config = dict(
    num_attention_heads=10,
    init='normal',
    init_std_qkv=0.029,
    lr_head=0.00693,
    decay_shape='linear',
    dataset='wikipedia_en',
)
MLP neurons of a small language model. Each row is named by its layer, matrix (down: output weights) and neuron, and shows model dimensions 0-191. Each number is 128 + 24 x the weight over its row's rms, rounded and kept within 0 to 255. Numbers have three digits each. A neuron's up and down rows have the sign that makes its largest values positive.
A block is one neuron, or neurons of one layer that tend to fire together. After each block is what it responds to, as a language model described it from the Wikipedia text at the highest values.

L7.down86:109115153135115145159106109094152132131099105127054154108117152113127126116124173140134152132131070138158146142130157152144147121139106107128165128097109167161124097137150098123138094125118092143136120087149097151153093119129130158123170144139094153119104137076143148128105157124129114109102103161123102125140165134152121130168124186093105122127166114117099137149135134150158139131144142150128155098140138134100126106163119132141114088135138150159106085095094092135143101108130130147074115155134105130117120132133170141150145086130115077144158093129147111148145121110116082134
L7.down394:171177161115134119129117184148125120159152131139186136162126117103199158085118130144125131122095084120133154135131137120145141117121124118124135131151129167130133123100117179157135118124155104168121152107077111129129111133119087152108094112133123138140120164094108118072115130156109142117154095136130111144124166135142134120122141149126105132140100122132159169160139140143087135099077099116112118140164118160151128137131130177150120116122125106169100142141151153104170120152102104116083144111124149109115135122127120115082148132098112114119147120122163104136182160174129071098
L7.down1485:153126134156124126137118115132112115148122105127126149096146117154126080138131151093113134152073156143108150115112129162086083110089100104135146122082131116117157111105089080106137098116146141110144130148129141106105104127148137123135138139149130098113112089102147165152072157125152149134128090117118112144154085154119102117136127158140069128134128164140164095141123118151088124074144142105132120110110148107131136138176095138140130131137165201170132129115107185145133107132115125122125116109119132125119095119141103104122130139122145096137089158146152158184136150146130132095
L7.down1938:095136103164149121123100070130129158104126174101065155154095130088105106084084142174127149136137111166165147130198079127118163133125131163120135133135141113110104087127113131153093124136106121109146142161124136152148176133157145096093142086138142101159106176140078119103113116139136144113111205154144132147157091106114131116162126095133118140148089137137143103102118131101099129107138133139137140160113113117122148144129074132128120128137123123109140181131104102100081160121149133164127126106148104108127123127172100117126126140164134110132080109141151103049152150155146124139
L7.down1946:113068152126140144140162104099108102099171151135162127149117149171104130111086135112146137140095101162146153119170115111139136121108117132142160129108113106110135140161085116119189126130117095124113125116132104106101118131155098123140161138136140174130107080164160112105069122117133113118184142136153151142079116164148100132125107167072110115181141148132129133151130124113136114083145139154157153105143115135137122120155120093126128123130141110156112083131150127135077140146160123047121122153099129143116145139149135099130126131122138150093106114111136111144119137128158141147
L7.down1976:117120103139100192114123142115118132122133135109114147138125155098056134118115145147139137131119122123129137116135112139117125158162135126131132159132101135134114116132115141107145097134119133134154108097136124112145125119147124122088122125124124113141133129148123097146132119169146103149152181128125162166136137112160100122125144119122203132093183069139158106118128122128138165116145122124165137191163110151113119151141085163162141147112118105137143111144162120140127115130129117151146076125129105144083105169152174116101120096154148111084073136158076166160119094130134135130
L7.down1980:127149142147095129147122156125103084120130165160084134084153128147148102170105152140186132127165092130097169108110114153144129105095123163101124106123143097121112113154137130139092134134129124133123107129134184153094152133150102194120116159168119131080155093113126117100144138115063152116154134110094105118098126128148143103142108139127115116126155122141138110140152150118134118100087109106117134148137114078144131148126099146115084089131135104168164150099136105124145086130089117140157102119145144172140139143158140138134164087146114079122110113145147138098125149143106108087
L7.down2093:188137150117120143128150149111106100141136149149143104154137134154150075106124135131122111085078152128136134143156118119079126130136125132153140152154099131111124124138121170111127124107148084143108098082125116134075141145141119148117147114148158157115116117146120170072117148148130118104140135151139119137112141124149142156108115143127136121131111113134140142102084181128109149115115139140081114128120147135114138121076115086119142111148138105111128128173107171115111166114147109127131171113116140133100094106164127122120186152133137076145155148140087110092093126147122125163
Description: Foreign-language word pieces. Word pieces inside non-English titles, names and phrases in English text, especially German book titles, e.g. as in Das, zur, der, wie, Zenun.

L3.down395:095108096118134141110110131132125177114148106136079114111125132151130127128102154113121141091171146129093141088069148097112125104109112141158157099098097141105120068102120124160139141139150064126132081132146156123112108109129139153141123114087146109140126113086143112155126094154158134114127116175150119099133140143150138171130092158145134128115113110143141128128158107140128153127136157149100125172098131157123128101116170121112106093132072113137108095135161158128129129105142114198120152106099120152114129182157138092156100163121137195164099165125104165127154154148129113108
Description: Biography milestones and abbreviations. Words ending biographical milestones, such as degrees (Ph.D, M.D, doctorate, fellowship), retired, died, and honors/death in section headings, plus abbreviation periods (Gen., Jr.).

L3.down449:112154144114137133150148113125092132153136141128146104141127132090118108150103117110135157142157110114160158166126102111120147119186106082102148149159174128152115129129137113161121102160120121129093110124136135143126146121107148125084152134145114161110116156123168117105100116132139098087142143124131129118101170139115129130104173137105156166117156115112085124139137086126125133132099159122157128115144106132133105104088152125190104138141089096186164082144107078122142099116145117147094131153160147138146140141157123147130121155119147135113121155146101117154136139102122137104
Description: Predictable continuations in names. Predictable middle pieces of foreign, mostly Romance names (di, del, de, do; Pa-olo, Sébast-ien, Batt-ista) and of role phrases like served as, as a.

L3.down1762:114140119094158132137105131149086104118098106079147124143094134099150091126141109116125162121137145163141103148149120104100170142119131071130131167109158123099123119152113108136145136164094118144139127116099101120097159134106097136112136104167106118172122145122126124124120091133135132131116112152100129125141127115132118148179121094139139151113153110156156135133111163131135104074111128163155143112107148142128183116115172074106116105098070125083119133126151125111109164130111126106107115156088138144103124137151108124136134166108153105152209128155132155153088171143143142186
Description: Prefix-like and structural breaks. Line breaks ending infobox values before the next "- Field:" line, table pipes, and compound-forming words such as joint, co-, well-trod.

L7.down859:123105134090147121145150109160143132114136077103108112137072137130129151091084111136147154127168127100107130133088113115205149149126119128098113189147143123100116104138098132120166108103133171142111130141192123137118100104118136113130083100143199134129075120141135147135114151084145103122104131107106126095123135175123148138138152111132144145073119148081158116130160148168120063154139105140138102156151159125124091129104135152130115148121100171114132079132116140171095120101119140121139107113160111157144104097127149145120084122127155137095093177112122141125139160102162080130
L7.down907:177128150130136130117107114148163159167121138111118127122161136126120133099157131111155120151150122120109137089150123180147153156163152094154127138109161130138162167169090148173154137125142120082093168099074125074127154138086130134145113137178161135141137136141163119102117107115136073111152165104122075108115153120154106093135121126117135144149160129135102155123145106117081129128111133154126139127157095139127109101135117140123128111147151119126133142171147172097128071142177101143123142093132097140103131113075121140116131140113098110123137094154123110145149101130119117091
L7.down1336:112159148127114151108127148116122159081136103106081119123125139087155111095121120139131136118096096113147113147086147143142177107106155134161148129110154102120136163141130146118133132105116090164088125108131114115125120112150121150128122124111152119117133114077160111104071135141136163103159141125120173117089172141134170144129151148171157135134134117123135094156142129115131139114152133153127135127101086170109173127151112106114145158134114104098106170163157108188114103101151139091110130139125126162115116142098157141117093145104091136070112109148121174146148137092151094106
L7.down1580:124104125137123139110092077135142093110136139113083101166120153144107200184159163138113121120109130173138106131141102153108121175158144136178139081112132115138123138136126106125185140134163109105128103105087125118102126133088154127168155130112123121146153115147158129124148137089115109096101120155122114075124109154119143130121151166136157141116169158137129124144060121120138108093095118133147171101127138127130122117130139128163133122102122122085146161117119092116170154139124153144137155167108114121136132096126130141130104121125125122093171116114134105137156114152125104140
L7.down1981:123124097146160117130133093183138114139118135122116143110131079135095128142153113108120133155129091091111109139125155115127104142131129134131143105142105132166144122184121085126106131143162054144152116182106123108143127135113138107133111147144106070165122109167069121130112142129134137121116147088138138132134084122124102142098160176139131098151190137127084115164129134110150089152170106107114126155137144108142123107134124068124154119111155142131109121141144141084139138125100080105174146165131095131139131127145122092120091163147137139106117192184131149116118152112155118163
L7.down2146:133132154109144139129162095091112111109142126133110126146136129171133115135124141154167096129120089154132122092126121157090117153120158114154147106102101116141094132071122103120159121099101128153094110143122111113129123116181174118145111105173079137131122148114155097131135125154088134087137111167130131135132132110116101171117107140139122123189120115147090104145157101081113113144156146103096120064141085115115136151136141118150141085085165138107097097138116138143148134137088110175128138120145152165096169143132140143146158139114120103143129142135106143117165168114129148189
L7.down2188:136139118121169148082110103172130122161165131136134118118126079100152165168142121133145107177110115161110142121098169120127144190135117125137115141127133170141154080119136116146149148151140138140101150130113130125129151143131121174124073152099087120134136120112119076109132091139118149120127163129152129110109112106135175177160111113113128109158136118127118101112081107105103137122137123130141123159170081108143135098141133130146111108119143143128095113147128144074146096089097123162115143130134101135133166158124185149180122158090137116166148117139130137123137117140188136140
L7.down2289:147140148141107116139108186142117085155104096080132129125108107169119102124180099125105126090074136114088108095113136109142152106143111087121114158120095168104100113113127157146169110109130146129138084128116087132142090099186135173100098080108132116104137117139133153118144147166091121116115150138060123162103121144142132115154114126102131144128147116154134094168123145138112148103104133122157122128122141138115121150153124139143121138094116124107105121156109145112089124123154135123100140126128122174112139091097104135101121119180173084115105138107146127139156149108127132081
Description: Biographical achievement verbs. Main verbs right after a person's name or pronoun in biographies, especially about education or careers, such as completed, received, studied, make, win.

L5.down42:134186108141155153147112086130160119098176087179117123127153163120102148132135111136149156117133137129142146135117097150132153179125181146071143159115159106103177152145084148126122181162119123121147130132136123103125154126145127153215165141091177118095179132101142133087160154134119137117133101100126116132130116132154069128109140110094136135098165147160140129160131135086117112118148157136131091160107141114142148106113103128098135125108102119127161145087151108154111146152105117133145149128141103151140106167153115140123149107108134145100139107128111113154124181116168104133
L5.down457:111126089129153148121139151144140121122129114104115098107136153097126112159084225164139126092104162107128108149155104112097127157119117133143114124161123108133134163107136156141128181140106138163135119135116091110136111095128097113174147116091148096145135091120143083085146089166140144145148143186092141098153120154109134129133126116158126179129121091152172119116126105092149122207186124180126159117100091184148121132099154096200123145114155130060109160155125123145150101127134121143140126133125101076103120146080133148159140141110092129140103085111128132197111140123123113118
L5.down690:163144080073147154124125125075154070140141149158111103123125129109122123091087170148139108102149081139129150132106138102111110113124109159151137144131165118177141121154132166128135145162161149160133119169150121161105155119157132137101132176132124103132114171151128098170166147087129122175105150149167089154125118150127155133137123141140097176110130162145126143117159154135139167145097102097175098089104108163105115081101140116111124174124134131138145104090109199153122100151127117110132141176181115113139112121107090136157154082130122109110073110127111109118110149076125123130
L5.down1057:182163164122139177101164110135091103173119151089100170155123116114119128172134150136116120159092106127147119090133136128099110129137164124132134098150158095124144096123130145142124139148132146125136078172132106148119132119146108136122100129137136120146120080173088121078169134126129071156119136165091117102105132161123123175100118088134104113147120146116148174141140144121089157131128131138075075117094094151125183101113088129116114129092106143148175115118118105111158126136133067150118100099114151128128171095110130150131170121117140096150148148138104159180120120126210089106
L5.down1542:146149127114125127169135102140114141163150119166145142157178124101096160173144156116157132151104148093071160137128155109128079144129124110134112145132165100140150113183131149095104113144140093153119104171132122097161156097127115146092122181114158131123093137145127126130110128159163176121144116160120119170123096151147090117068117157120131136138130125105121121108143129136102133157114110104137132129135121120170053169132108130104133138141135124155130151106133101110124129148114165114113127136153091122112137148116068185173140109118104137134143114125113115112114130095104110113
L5.down1680:137131121153127114118111156148118187111172175130139161150197094125140124139103143139131135115137113132110187119139129102135131165143101127145179121094132117152137113097106124128127142091125136166136116118115159111123127148124100149132135111104107150194099118151141123109137083147096156145114150113107140137110108125148149154139118107094082126109122098118121146094114132134143171098126114139090108132151115147140117146170162136156102182146105141132137123112146117083098100145116143144099123125117131170128131138147118118144153124082038161083134137080127129112140139159155125108
L5.down1963:168119159122097142129133110072169106152154175124138121120146139145114127128119116117113135113138155138084121124158115118142125141133144131089147138120104142114111131136151172148144112111107132163142169150134170126144121126121099140137111095128155124125131108090153139117177113146127097126103170131145140139112102148142133128091109106123117157104163134107115071164119142159103172109148171106088119127095083117100132112148158147109151135134167150114112153150102135166127128137126150132121151116146088112117153125093138152131140111147087154132112147142157151074133144129152122085
L5.down2538:129117113126156117140138099123110107149146147137119108126107105088136125137111082130139123118107079124139190073114127125129121115148114096095126102117113119125134146114156123137145134114192071138151119081113158122108091140118118127142130129121094169138117128140101116113127116145090095170130121114132187112102120153138149127107166115147121098159125113128102122104081163097142145151119136144148128106148116134137138164100123100124148122124070149112143130148116148108144127143153141140170074152158105107137103129119103151135137163130110118129085144113099163139131143091117148052
Description: Prefix hyphens and headings. The hyphen after prefixes like co- and re- (co-founded, co-written, re-enter), plus "==" opening section headings and word-start pieces like inter.

L3.down1104:131136142087109115159093118134137104145116103139120088113141086145111138130124159110155106137087172140130144164146128151122152142164136109138125101139115093092101106160137108118103183157148154138128134149127119134139134134138133099129104141167130183157111116129089119106107121111149142150124135137091140130140154099132150160131147109122109148101138079144148114146154146142128154093106112154154158139081124135119117135113125123094117136146149105114147112144128134142142143163133160083127197140126141084137131155084152139158139095103153124129135182113118143127137144091106129144
Description: Hyphens and colons joining items. Hyphens inside compounds and codes (S-9, X-ray, ISBN 0-333), plus colons after list labels or in times, such as "OPS:" and 5:12.

L5.down59:129141118186126072097174139151094105101129072175117088093165139126121147135113144132147141115123135084129133115120090104123091108135110142118049105128113140106154112154109116098113118119134120151126104157176124135092126129099105115135093114123089114102154129110147094137130146160133132124118102084122126126148135187133106055128096112111136172162118133162136123123069103144110145127158161161158084148132149109156153127149134090125108163134103118115153105151147149085136136145115136146119124160117093151149149117112129133108126130117177125095142154121118119141109150055153089108
L5.down969:116155143103092109121130128140151132139136116121122161068203120160163110120154135088149148111156086136104121145080112100108094133107133116113085158142110132128123114102132084089135156094145193154168109134186163143154163146102110133163130172149086146138153120130099150165104164129107134120105149137098166128139136086137145118125137126139184138159146099168153121114134142121143194129108109194126139154129116101120134157171121120122169095118176119133117150103118148117115117113108077135137113168120112117125119177112154137165137142126103131164108077131118114123128116142136136136
L5.down1000:109128110117132081097116095148120164120121158164103127136127154127142141120145175117078121127154125141077136166181118160153109108120155180145109135132136154126112152114121103128164137142112125098157107135154097128131119134126075106095200142135128111144106111166178114168154081128126132121076107160092114129130098137149094090127143118068140136135152140122164125126170156191154100145098133112114142067126143150134109133147043146097137091154143176154137176107139128160132143058111140149110105146114147154116136113108119139129111117152151139103112153098156122095165116149139148136
L5.down1203:130089123149119145116134119103105142129099119138142114091134148099127095138151125147139152130063090140129122109108108132112111150145136148161104121088089196114100152126139120139204151196136144124126140157106115135116175138165106184150129122135112111147158135102146131146110151134141130098080129130101131172144159134120165150148137109124150125164171111126098079124135138144132153128138137162149149136127112134095131125124103114147140118128125162118109126098118116102086142086135087133094098145120125132135135140134126159175125141144181144158133083122105157127138107095119094116
L5.down1684:109150136139139133115129119089105133141164170107127162141161102163158139105109105141132125118154143163097125105133155136132152156139144114140119069172122155101155121142145170120068122132110129110140101146136125169088148115103089099142135145172138114117137147093147167119148100132153134107124097107118121084088134171128131123121168147158153120110157144082125137164107075156139149065134173097157122129158139125072080067121135095127150166136137164110143146130147154115121157136158127114103110152150099110128102116121097146084150093104130116104117143077098148133115074084146134152
L5.down1864:115134080098168166134144154159131156130110160124147144129111101160141141109137188113119096095114117105120105105170109159096152109133157142110162172176153127142139107140143138121145108142163172127136115147133159123126143109129139126143076114129107098134110111112111153099100099104134121092110152114143161125127084157089066104146140121163113157143158129123115124112095133105126177095144122081106152132113079118110138153153116100096137107112140142147143114160121116134130124126102142105129123133086132172091104127114137156117072087140150144108057147126085194155126094101103097077
L5.down2220:135146112148152125140088074124147077126158126129110082159147122127114098133088122127092174136153132117096116161113170118152157129105146112125128091168114107120137110122098066163128154104099126130137118128164102118136155101087129152108129107084122148158155074120132118123140140128137157120120168125083112150080102125089102126094130168151115114164152098143126115152128133134140140138103130151117135133123135106142094182128108150111141150108137130157110138136117137100117152078111171102153137152096096146165133151120166172151123152139161155111157116154143131139155113115126093103
L5.down2439:117121127130129152139113150125107120072087156107115137135112098110130123132153156134116121126139119121115133104148122146102108207169144131159153094136120098151124109112125137125165112131123179131115131092105135141151127138125140123153134130162105099150167117103105112143138144127160111129165140152095088135146134127095150117126138098122116112124116142154139142140100064077123123085109122110070163092112100089158121135100141116122103095111105118135113162140147121111158136130136120124121148136095136145136131115075105122071133148135149139103145102103106188096089152122126158171
Description: Biography early-education verbs. Verbs right after a person's name in Wikipedia biographies of early life and schooling (attended, completed, study, majored in); also section-start line breaks and "Ar" name prefixes.

L5.down9:136136141146140131195122161122099144106144126102095169152136151116130115134116126109115139102156089158144135092132144086151131128114112119143145154085118171099137118097139149101129127113099129135136169118131115130142121112067121143120130099139105077135129134132094141116091140105139093144131112155072129157173108146150145131140169143115106129121112108158163145082156093101148121124132112103077144109117142124087130115140108154163090130158088076130111124155102123161127141130126092117114187162136169096157143098151113096125144102139126155127116132111136110156127151122095144170
L5.down178:137156132140098104156126162127116138152122138107146145130091133140108105138131154160099172106108143088125157104125080117130131120121154129144128158147130144114132108118132104107132130127164143145119146138144119107095129105115112145121150115145118185144121181121160106105126127147129091131069133147109131191123153133131154148176149134072112094117126125119114122102137155137130133112113091129125146146123129108097088135150168136157152110166121110147120195162161124163116114091135080137089150097131141088136151146100102102106172114100147103157114140115065115192125137130162146125
L5.down322:089116153153164124163123159073138131132122134173152155102111118131124098129107129162112128101139108152110152125142111139157123105102128135151136120117092142114120125112124130162184119146160138127139165115147097090110096094108120146137135122106123129110107143117125122079098105155142139083153106157113119088164160157109146147149144163094115149109115201093145108160122137098125145089117095148121126115104079102098149137129155076145130135182121124112103157157196145128150132114102078115109169126133157115141104095159113123089116172139114121143086143120096131135084123129137124123
L5.down1066:125143133139151142172129145126092143149167120163151151148108181118138107121166160144115183133146142109119105123129092107157093157163136100137105159131128148139130144113143140095119136116148086139134136133119086074100117107123163116154138182151117111100111146128143074120113168207149126148163139154143148127124152140126140121130123122086172117148149149137129097084147090111130126133106132152146141085106179126121061121136111136137161113129113129125120149110137146121113128083140120143095134096143128099113127122122126163106102160136116135106090114109134139162110106129122144114
L5.down1173:141114104144142106106102106151176146141136088116156154187111098092100140126145123127084132119126187148107095150128108130158163121130102111166154143128147187130155137143111125133132170166160130139114110130110148124130149128116165103171120145119109135096111111136142147112140129102128059145135118086155132121125162125147140138130154130131093131117174137097117101120159115155143143114096102151150172115127162096150116164138129127117128108152085136112137094114078139113130123165158111107105134172125142101106111108119150086138125131156134147115174115116134091163149135175128105145
L5.down1245:117125117102090131144107141153155136124124121122185102118126146151156097100122125093119171173121174121145152090130153160129116149148111132126107151125091153113103158135131130098141128149136102128165134137163150163124140134107158104105098117127107159135121155131108122118103113144177153127158120137106079136176085127114118109131093143147103125111150122116155143104176148120102091133129121108178145085144094102112113131166154137166142105130087108119138131141162105139105050134165155107110159146166183122115153142161114131119160144118151168116146112105122118100141109084110150135
L5.down1671:102164122095143156152109112149149104147131110084139124124152122151076124122149151109110154146144145127088165115145107106101147113135142087102108109100157141141149173097166155135115119130117128153131103102192116167126116160090098101136147147085089081114140150135093072101104128118121135100108131141050136129195136130103114129158065163175133089128175121126108129121105136136140103116133117144169137148099099102164149114135155160191129126188102122145080115141130121168123087135110134154108112135108153135115102152127125112128123118131075162169153136122109106143112151079136099149
L5.down1899:135144131125125088129106150089150081131120115136152156125150124135107112129159132105100120148146107119121121170137132121129132169073097106079098151094151184156109140132137129155140113109134162102144140134167097139129148134134143093129136114111097110157143117150106081149138103111127107111124182130138140137127105140125109115133124140123142109143188106108114148110138096107149094164175176119197135164131114094143114122139101151137114120150151079105088155152112112153124106106134116114112150118128156054132131128148103094105115113141140108118131171102091129115146145149127124121
Description: Foreign-language title fragments. Word pieces and function words inside non-English names and titles, mostly German book titles, e.g. zur, eines, der, neuen, de, van.

L7.down117:157133107134155146085141100126120104125118159123135129120106080144164128138142106094122108108122095093063168126104120154140132116102158171135164137106140128117114139189130097138142118096167138138116144125105140137189110136094159110119072108128116110133136194161098154143136140137141124102110184111109136112117156144120085135115157108134138161125127075141158100153149132135143136122111126129125127123138094132088124106123097116098104123109132131087138159148139140135121117150113133115105127103125172138173132141089094125120086120129143086144116185147111136184136144146142147110
L7.down545:148134133140115117162158131098100117146149177116136102122095142143115139149071152145122097152122119089195150126161111125132158114126096110167117097117156156092094122105144125144114161100095135116127129095088134179072116174118154126125104140134155123125150162133127140088153118154123110106103109131094128137108112108118106091166141150131151110124138088140175151139117122134121132117119142082112132127117117089185110152131123176139113146121150114119113146169081103107093153095111144107130149089083156136106079132071083199131148162122113125129102145169095114127128122103143093131
L7.down799:114131107144096123143147133113167170124207131101115161139117105131077120116123149120113127123107105117131136107096107118140163113123123144078123143101105132150134115133108108134115107166125098094126110115103103165118122096135140107141104137127107109173136106116163146135123116094112121155139154123111110166122125126160120193109119121129112126106108118130131128160119096117131115133130134118168112132116150065157136111100118107141123151124146126162165117096130083150114134125120107156145132135114162154138102179136146103113096074115122133134175212133101144112105159145098157116
L7.down810:092147114135117141158135162136159139138102149125126078133128137107107123127127102158113146124171109162136078140171139155167133132138105107098141152116106165122120117071125145146119127110133087117123095133120095119127131131163099116132140111155130162142153132156093131140170126107099167092098123142133133148090105136129126139135112143114101099150153110164180116118088107128167160141149122093184103135152171129121125147136147107125145119139130116165116125119149140064140128153094121115104115146167140093125137177138110160120114135106178134103145159069121104069134101129133087110
L7.down918:124100167156129103124115124116151124152159069119156085125135150127134144134101124121139152117093136159125150137151142094103111122121106105114124119154133079167142093124150123140145127178122168128144119115129153089104138142146148147080170147165123168113070126135136138119083098151124166164116144119140115159123136176150099155097136105093102166108100112127136100099150130115113144150151138126173103152141146160094136140109096104129163109150134097126133128154139175086120139091088060111110099117094170130119105110164107145128147112137120153114110154134112143093089150158121117143
L7.down1442:119071147124165161129120089115150137155126170118086119099119101146042191174117085123122141139128109116114157130104123158121159091099138153113134117130107131157182159128122133099163165137136165155100116121127142133138118097142115138138154099113100122132131114124152099127175154121136111142123135173137138193118144128116077148130125165128148136112113144162143189141086091121098123202148164100170146105090104135131076103146091112143108132082125103138110142124107124113122122089126091133149165144144130135150130155106148112147146133118139142132174131129122114118079171162123117122
L7.down1784:153106130147134099133106113148128151146116129111107155127096154126143126146119126143114112152171155102118149127124161130106135132128170102091164152133129169101141105132140115109107086167163121127128092116082097111096114076139178110149109089086164113115128130132138117112146095115134114114143101119096128045125092107141142163119125123138151132148098091108103145109159130161106114116120120108127150116109140107085164105106090112147143139138101132154120095080099118135143079154120083117091146134156178143114114125121091081143171104057148135156120145109156119069152152148118121077
L7.down2551:142112160136123087148142092161086136117158100122114159105138135102108139132125124110116145132145121117141143158104170126090113133100125104103155115123116122126138122105163122107109144154128143133142102157183168179108113091120134157134090116126132169125136133164118139128145146138134122157166124106132123174104144113106121091116124138066098127142122111147104124106100134109140119153145117162151111135120135123085129133147119121143120145137101133127169141163122150087092096130072180176138157187151188122131155135107170165129134160088158119150114122140142135104090107148131100140
Description: Word-initial prefix pieces. First piece of a split word, mostly prefixes like micro, pro, non-, un, sub, plus hyphens inside number ranges, scores and ISBNs.